From a checkpoint of a small transformer trained on Wikipedia: 4 heads of 64 (2 for keys and values), RMSNorm before each block.
MLP neurons of a small language model. Each row is named by its layer, matrix (down: output weights) and neuron, and shows model dimensions 128-255. Each number is 500 + 50 x the weight over its row's rms, rounded and kept within 0 to 999. Numbers have three digits each. A neuron's up and down rows have the sign that makes its largest values positive.
A block is one neuron, or neurons of one layer that tend to fire together. After each block is what it responds to, as a language model described it from the Wikipedia text at the highest values.

L7.down53:455495458492492555405462555435432427513483477542646530545520500505538619418456528603508535479595516588577505472456525600537417502463533529582508391483430582548488512500489432500600468414532515545489545493483519439487508497423497549426467528476598470530520467453502514553424521527450513395585472568463535522468481565458427546535471491480462494505437595501498512412503524469511527588527
L7.down92:510557514475512400538450536429465446563538531455542466459417535491539466564498441472542520551479486487535464581562566480457445497414484576509517582538465618569555599493560395550479532474390487557488401504481466514504475459488508533443513557479440543562559469523454479504484468518551507471481535398549534445514541458488535512554527499573458454399409461532436430546583435444507494488565
L7.down230:435521473571477539569541419505485516539498417519502486563541461523517521483504483542489552544457551479410517528389436556418503403507557494504507515538525543463546448537431548478540466479487451507520471490522520420463485506446415577449477476487412432581437488531545437494439440545514514571482531508430319497530461486579453532477525485499565564473519450488464458458451481559521546509451
L7.down277:519507529490575590481409490438385477422500437499507509552483431433519551480478386528451594409504480548504415598377470469526506519475510430543437530495485503400521509520521472489490404593537511519491490533525520462521440489460540528501558474536432387528529494535496557491447502525417528586470571467505470455546494505475472441514493429443571546478484610535500567463458534477568487505515
L7.down662:418474535574501527474593467498516601468493497549575582559544444484546537520558416521577484464512493491635450551419410542497533577450411448454517494540513612524455517488537532504457495501507479484516498456491547544409483533532498486618581500485428504484573490394487478522522439469591495483454481419503418498528490456445509482527531490570522432574520490555572502529484505524556543520518
L7.down803:464492467345468475507597455485428492487528550461610447506431543468484488578474418503413448422532513496535428442474510440509465465437590461402514483446472519496415524500539422495531473480471488599459441507585505419487688486469430575473519530508520528452527491490546575463577474556548532510524480447412475486443473472506448523526494528560528464437520556514527413470415504547496501504575
L7.down951:581375527475532518407517549511595540523481590554498512515479556470478478492558508604561477434443452468485524524490418478483448487457441506507591532515521489517520346525526554533543539484463531462541506522450457456503568566489457491447370490493514566477555459521432556403519456485437453564472478509549520513450502522522560409541515578475516535454540509507514546591491500568535516528517
L7.down1060:518458463546474443427581552538432487448562416577469522555463489490534467435501495413516520535467552509531532503463542594495449555626457507461621439509547533495501456552468590450515452490480577524425465524465500478570454506510562528598409557543526438512498447423426455472478502457559532499477510457451483443583543483491565435458584496492531587432446474464473490558396554598511471565563
First tokens or mid-word pieces opening a new item in sports career tables, infoboxes and season lists, e.g. "Russian" Second League, 2002–0"3", "U"23.

L7.down6:424552520475525377506480387519474537492529499492501499511479521554559478541449452560486508502526424429498512486455534450458582414541522444668472494488446490627498531466585498496513548475516533566489496495454436519498489549436450445442508459527460374535497513406514498569522397617430560477491493496499414517520533520453405478532507433495471474661526511476519468471500483531474544474558
L7.down70:529529466546525551524471426438501515516551500531469521521470477619513450402494514529527462532497505482433496557553528514461468556530536481503460497586420471492446603471483445573527503432570551426475493471437473535450370494514470526563515502537408492536468506462485453442500464582503497560461471468480335498559540479444545443547503484537524483475442415421419564509432468493498555494562
L7.down335:588477488438436664434428579577556498486443556473412476548559498513415465465438464524500532595505491479500559518414429441576475434473585458497517551606471565441471607545493479521621390490443453504469468438399522529446487542456470445477580449483511418607520477472532520559531491528529531487506449520435567580467453563517501528503485489464420512526501433499494471483473510502542474437448
L7.down369:541449506455542504397485447440403562440488513506563470431512496495495470483476500491483482486457570498616425466485419462571474541389495552442453558507477556552531403451494429427560453483476533583457437459557464413392518457462491466492415453442562505506447414453511449410507510600434499644443469606483448543424500419447535527487436535490537527513455580457480501425512472542477445418446
L7.down442:483463503555477516471510494540408527487399332449506495471480445484513461491527448544454487389543394410528538444555523488492541499522548563600542459464589533509525491636565458462595437503532432500493522581522516424443519501478498513426492567533470557652480396466536509386524429509598489616470532524462482499481586426452568509407405493523439420444507511436400438410355462431515505475482
L7.down535:474435481484485534538505534481466528557517458452541427466554498463485545523486569540464421432459499480502423366417483439542580495568447509454542475496569597466400547398523561448564529586542507564467481519532516482476432473535483452505465471471536493500505483487554452500487529505557548449464486450552587564629546433510597509498496528440527476479522511457466444593431538418464486529562
L7.down913:484477486442546460568480543489509588507534519522460457524507427432493539490454500525552477477453563442537487441417541543472477455549505483446451505459479474439471556508537492564466563504433573453550482464434544399487375443473436544527549570549539497486529568490534595509400558529457625378381412483496380563604527536450512483485462573468470515416434488437560470441472460462499500587460
L7.down915:504430417452504485535531480543591443448512500481409444454511504457442523502539502589503526549485524569493476510448529569505490524512551505505495450496601551545476477461526530544559413541477542523436474545475508430536362524446589530415522500579548488405559497634515488479465514472525426544450479531440524420551476482520462505555620494455465462534458483383443549605478472575519634511483
Final head nouns of place or institution names, such as station, Highway system, hospital, campus, complex, often split word pieces; also is after a building subject.

L7.down23:467501473454477481461550552505455481561422541512497551536425469453577515615480509473399523403514515518476427436423571483496526510550446509468570517511508556513503396432526525524545422493420498588545480601522567492486434527579504626509533432488461418530534519553563461513498516570490443578536513525635397432458563498456527511486499495546438393592504542476523451503487522580457397446560
L7.down125:531497512533435510596471480538548523448512514444455507538473389508496469605441406418477467395452391493517456509487455493512541534512561534567472527528573567475534430431492479437499588451485519559575524401510554547457269475506528551416367458531457500483478566505569468449522493491530537494445522446529279542422513418545443587536470592567496568494547459539491583488473568567536517471498
L7.down138:463496451482422481422448514616608544477544468475428476446470496505492482481492488477507449469413443524484464546445470457508406522486478456489494536582543496553454522516446565476410586438536539503485464460469421558525514484425610432449556502487452522434558521540463483572546440464515455464360460565502562527473564543490519408478523498553482611461491493612528513556474472525528631534565
L7.down379:452505597502500551589485479507528539432466502571506554517494524555459441426510418549435471515547395543604434434616488456520497488573542542469503501489511511539567508563502559468540572480474551565468559510471533484470430483474382489528400575449445532589631479486499449413509590548517463520518538457557524539503430577501559539489491546466430466490593457593525510487562555486457465456475
L7.down642:540492525535551603501495506454576437491465441502483507481437548502494421512385382507475519461491504455533522471512517535522512527436460523546520494561575550525515418557449485545526475464511506433465554561566466530480513560363518456513492545473574437482485344538481472547471498501594483502450469543465441502526486506484444458520456428522493565460471437611548526498481452474501617544485
L7.down899:534422495530521464475508437617507501525510422487534484526490473560427463562509498436563517504485439541460435458551460430458580517621601548496502488503581533536535598442514566544567492565467451546517519496472583525548303430450437492491575527479553525538444466455560406449423526500511512444531591523406268605544450509566454510490462546482487552411478566519499461443467463479577543563454
L7.down1102:427452499440542457517513511559516643480528518477495583503401482462505494450470435556563559448474507553475440528527455517483467524501531531581477502484515439374479544450480546456498491576528454596476477532395526504514366437474582457553407562534523502541526517471487575531452435473421498561464563504510437519440498490516510425502456480452434496405465535527485555496425506469493496503520
L7.down1128:576474500569447585452484444534580602496536524540495551492534535529501376442454606438593461377446458529430547519493475473493429559434505521502500512510602512433479626478429515469470532465564465602468487523440573567595319520477488470511472574478491517402427534447442482510559448547537504521451526447432411487512579533511497448455547510501527531510484621542504582481545528482489516571508
The last piece of a head noun, often a suffix or plural ending, just before a comma, preposition or verb, as in achievements, circumstances, delays.

L2.down887:563438502524527549478417513434502452461485471488465462420572444492522525539523533548503554489503477400442567506532444575466434570451435497533468566411509329500491469536631522433545486530429468564521445475531489511597420462486414474478403572477437493510615503465532545540524507436436604531524578550531460531467523471612462487515474518504548479467472427539557484498580493532470480506505
Short two-letter fragments, mostly a consonant plus vowel, that begin a longer word or proper name, as in Se-a, Co-ast, Be-ijing, co-ordinates.

L2.down967:515558512427551458510448604435520522443476563491502546631506494547488523524555464526563569424429423456531588485512495492438549518551516550500501443483569412480425481484552491511426505574462448499419615465448493357490424527505503585504566432435476521511536461497542592551447448509532440521571528438483531451528483510520545558470432468502463389497549482423498517528451530426559485473463
Final pieces that complete a word split into subword tokens, especially "depicts" and "depictions", also regions, cards, matches, exits, applied.

L3.down179:513465514539551463509523505535486490435485517631564480425530463484521495483457502571543574498537477402497518512510425467489532531464547410468613532434425462455459480444526499483529472439425524469448525490502514469522490464468531414561472523479479414460424459609529503510552476446536428529428525633566399479532538487391521499441506436566498486504566421505492464483475445477530476497490
L3.down342:464517476450401446478571574493498448504534579520435487507537405452585469521486497443430547527459524488514484558523494534532508494493473528549453490502558474478452417486554490483440537477479500542502598449557561553478453518584474547584486461502490526447548629474521519492551528548571479444413565513538411400467462512519458520544465504508450461499549513512465465545476481497530490494496
L3.down475:409533535406521536522482448564520510452430554523565447456503534596458463435514478539507618601454532557470470385460492524543509541500518455493560477533531475431407506549553440425450561474565540510410523487515495444464461440522474528527415481488523533610496411561549511425513478513546571474481508535515443542539575511502454532541480529504496431605582624482462465385519546511444474464424
L3.down618:503501426417397482507463522477504410524428513539525448522480474482479575430517539464489527483520512594585487609487415538485499485580493529583503536492514423495406535457532393532567518542578469446480326489510453502579439465554544479530530561526508513505537501569557451519445433486464566435500603466550316491419440421596522404471444519451543423492607471502476482467439478506498536521434
L3.down767:542572595427553464537486478466507493445458576463538375492492518515434486419570500496574463469569533570575479590471501519464460532400529531502527400375576481592478487555456451504492437468539473414515505492560518546549577497580402418463446468571479477559482422473518473498442502430518429544533480446454544444497571510571566539503514511493542421495493441516447513512522465523444506440515
L3.down808:564466534405470502467508431619526489416591507448460530415418572548497560480500548500509551469563560488515484447447496517443529496539479474507525527590515451437534496489470447423529553476467555443515379466506392450390465440481478381577403514487507498522540473460535493418529554498470532605463569493435384474467509498519544511508540497488574557530477565488625516499459462450411563412456
L3.down1174:576631466465449533532516512560424546410475509518546423495500523396539488429498495482424481527449528405434524514458462573589524530394449501551452542581525502521478483500523474531576464537516502474415555578596540410422395547536500502591469472485549460514470517587490534481521436541501508557568470465445404474515564456525400533484505480544450608443482531532512457475591475479509533502452
L3.down1195:583463535491591393442452422503481531520571478564485439465477568555441446494478428457482454461491488520498529448464551570503579432485557525545497527473393546568513521521516556456473425532469592446585463525540469560413519502445551396521476516521510484490439492480489568484524523586529533582476525470482493467567532467494493563425542564430563386612552528528491457562485458464526499387447
Function words that are the second word of a phrase opener, e.g. the in "under the" or "following the", "University of", "not only", "so that", and "ts" of a sentence-initial "Its".

L7.down64:476495551462454492451392533586389363454492431516495399525413458509552555557482554582513459484400530508543509469448476514511381480496502541561539475521569556546453526521608537406496527471517513491505379453474515520529524529440561444388469549491516494490544590508487494518480478552421486456549515467537454583552505471542409501477484419503443508446412425439500503450501502555613499507550
L7.down90:480544452440574455501533496488409501546500451488484489513522575588552516499532499522455478497610516447556542442543500519492497518501458531427562526492420515506568387458512513527556498345499509508408536508482559528567458465435468533400501515506493518508486534429517429459462457493477513435585437459487413484480482367547442542456551568529518481512448491541565444527549478518521510563389
L7.down116:431481510546444482415450470418454522601549547415526489552466525565475526455480575497457498414492542465603423535495447496536443416613526607584615511393533482416369483517473626501477573451560466534518504484486529525556612434454545470563464527483570580396567530428470524473450494448533525594546499481451458475490412507517503440520444430506545546518514506497499595532419504433580520523451
L7.down195:509483482472494446487441474546499479476532608423425498456514527538541500516532477481462466575535548412542484555552462433398467612445394512435462504546562439587496471484530533449475443505372461478484436491464497519490506438480432525458465459483505490550383454495545511487559546521491582568522482437554418568604475516451460478515427422553540562553500449520448547524594440512535557620467
L7.down691:471506384517453591556573470465533475523410578482495472481554468460531557515435474433615568548450514475548477517438554559461503505468536523565498512386494474521494452575504523487476446495486503491373528414487418574494558580535498489556539437564475528467477534450494399570470431421451462549503492453488434424480528507529455565480487458627508443522513470523477457535621435596567601515496
L7.down885:493467540509524563410585436493517464418476479509451541490434557538455493567438500574538415500488429510543491564532582549443540554482442683423455585425543522450495482597443522546518464484465591473442484351508511507555553509478482632559457402430510393537558471504531488527427541437475434481476485518533611471494473521442461524448490557477463445527502410468567501529450595465545538457417
L7.down1056:438496475471509470482446436601543526458568425608455468476457490447527498489543464549367465541472567504518537580520483463430473567471461512460396497480628481608486327491432489553501516479442520524536441518543500608416484510497500517478553498443490510439494388558563510486520405482552541564492473412453479469565521472488457515629569510509549441453416434483542544496456510603532548561427
L7.down1217:487465417535570382588441419519504523552389540433406567499522529487537451536473518470516561559558436573646473488494478496506492542458450496463497494468425467454623469516469513540467448532423448498519401438452418534506497448458486507453444519479549496420552422507521514485401495487459545523425419513464600507585506466524514515472459416526552580443471436488508579465519501592463539506514
Short vowel-ending word pieces that open or sit inside rare words split into several tokens, mostly personal names in lists and credits (Me-gan, Gonz-ale-z, Jerem-ia-h), and sometimes ordinary words (re-aches, pe-aked, Ge-ography).

L3.down174:575580504517505470509512481380400520537545492450556459525483464536477480517415505437463495461572498454433511493482554541393501438478560521565585539531451476503535471374495483469410406501505594562486512416411549500555406514448482576505543488463655490513576490476444469526499457526449551516520451498423593429543483528554488550546558514455505497557492464497458473506454566529519502567582
L3.down233:537461508466571516512499495570463549473508413467455433596418527592459539459549458539563501425458494562398558498555520478515551538506507464476495533497453397468415618406502498505456455552506567573529520398554570456532491437514434525594561488458518501472526491463684510481407535530455427511465437476460587550491542482441582494479484577568487488535542487505510480529480566574455430368476
L3.down598:504482478531469563562491524473483399445518458516587448576491502557462496568488554451477462534405501611560543495479506474477400520505561459450521485539646585487471598473472469462529451512498469574476490592511493515524440568469614585584520521373485457406549490478480512571538548521499405569554581543496392505482541468532524547504583482519528469379495509512533540560561522521586581599447
L3.down645:489521430588380485514430550533485476515467464487521493500539484364552578534482477477434507473509459446564519497523444539417462621486489570477443514537540500436595473564535528510495505485484474491429490541606370514514406468428492410511461350478500540418500508528589555466510597480547509543555526498549428451500465521477583435402628506493432548466589592511486521520507536567564533499459
L3.down688:559565430550410483552514447573461502479459519525539490417451472593500454374489591502518521504458444584502531419505513523421486531480528530526468466472561466511520538516491557501473453477540503555500408561481538553491347416443438451466528481543471490546524467489518519575559574519385484606626530515520442534530524411458524553491517426432554478579496434444376534455502474453454536471493
L3.down1033:519528526414473472481605440554515501540488477535428477487606529457464560557527496489556465456518481494447483440552488482467529446495533597486514503507603508530398516518499398525512500571526470558444470503566553426493494500418530482507467453489506507472470478406414526512593493528507477506552412491454458457523520457539498533523535513426499430531495560527480509580566449516503521559431
L3.down1116:419512445630422503445447483603581563492457435535485580510451474551440531411573448537529545513522481517491536615559445489585457447493565462449491516540450499495491599512495483471516450580514481508507545552598511546564480518547472576479402427466541563476560468533454392465501369604586500525447508595464470556529530535492486490546552496559561510453598517610486517515577598579537495538525
L3.down1142:548576506482415431548525630565482527533507444461482450544497498526510507456375528491530510508470515657460474509496496587523348493473588524571461478563429466550453581495571479389382493469463499541436502455499500475551463507545524519532538513463466579444434600504521517512609474558461520531413592518452523594517485396503540516504449543524511501459505489547486540519466632533569456535568
Final pieces that complete a noun, mostly plural -s/-es (charts, posts, 290s) and "season"/"year" after sports dates, also perh-aps, inc-ome.

L7.down485:418512432506508460440523559519523500583546481513472620362565495448495509475477523512553505410476460489543416482484458427517419544501440397540512526431454603488536545563590441496513462345423529436407434470508435528482621486553436533576410421477505523459505595449425493432454451410489505513458428454520524481492460468561497457497438501499445549448553479433491525525551516528518549504566
L7.down511:560566497531549492545518464506478427404572434558522376463479542506509501568486453529572506542462452541456455535576482505475539523464488509460509503519493538417422530475506557530471519525518488571509483503468480519463422461503554617520577519536442509575526496536517443540392428521518503397456530466516273438499526459481559548376507434458512562563553542430426518479475524507518468340405
L7.down529:535551465435514560428431536516517568518507456437543537417453484480545450511403559461541532499544460464501500462391458499506461525455492465485445576477543532526470544533448405488489390543538496476442518543480501445524361494460506502530509405524536454461478472582524466471425518491542595467380573483515353550563491396574521521520499528478487472505520553473397559445467536437499551518439
L7.down751:570487514477507505521497419529415536420464479564497561412497442518477493442506517499523502413497532472452496534562512510459515367590530508408583500458509461598527516523540503498436548433503462539547546571523582531542512503500481454473528440507521503477466439447463533476455530463474565424465514506482466532365473555470535556489622468520461485499491491517528599414452496503410480555521
L7.down846:534503566417504539523513437538511516566500489457430525546449450541435547388478497547509536559480551532400491435509474529438561519477473555467420498524428588522470548463506559443540498518496547513508440521513490553469513517547515412587447462555497526428489456536524529474514540457567503538531414593550329456431545478558413449529485491629499521538416571506553502478529535447479547477459
L7.down873:427479529523526541451502545472407432437516485482556595604507502422519476523454518475530517409566514506525496438483479494418570512475487539500462469477444460572475511502459469568467487496623466452513467532533457534528344591498511458470451488501487585540452514480545498547479447518457647623511496494584357535459587445618527426486531508529372432522542509505478519477490490512495500486550
L7.down1146:392533395526496513547525458434426530466524505525618515431537503559474525561407479541509492444479474518504565422485532559476454425441492540516565457600529551527500493487558479534534478533479568486517475630572515495531299500479561482549438414551560539505578400559467535512501459507512565515479503551483247543546556414449513441539557467440450586470447531468537513424566514437519538545440
L7.down1201:450465518481493506535586524502535490444479463507503460446574498567498465462474487451520493419544452404555520454441399512505442486485496389495494439511562526491426421622543424455479560513460470571601519437576432436432451382410540508546482478407537514444513438591522527526451426445583549513431532510484264488499451449433459486498533511559521493512416477558418478427581493554537496490474
The and the tokens, strongest as the first piece of longer words (theory, thesis, Theeb, themed) or opening titles, plus ordinary articles.

L2.down471:549561482500574509481524431494532507552351521547473524491444507503462438490452419568447460469495582499602470407591451502519512403428482528526386446466479488518516518524493521450523544418546550453507494466509528420588475463490533543610488507544517573475549513477521443479602472516478590464515542506529289560528454554485502522478522575464534397498490507545495520532490462525530529513550
Tokens in biography and sports articles: the first word piece of section headings (Personal life, Medal record, Marriage), "a"/"an" after "in" (in a loss), and nouns after "won the" (election, final).

L2.down153:510524442428408489491537520510445444444444477421475528498505529532426454493523511542541408497458467525460416431477460474534587470505558505534584504511494559596503558407568492524529525460475491619605492478513510436550494479592544591509490484463476448476497501622570523479561423529522444567398457557516498527438554428523398508432435501469493556458518543514586564449503433445336496483554
Closing equals-sign markers that end Wikipedia section headings such as === Films ===, ==Career==, == See also ==, plus occasional word-final pieces like ors, uc, ists.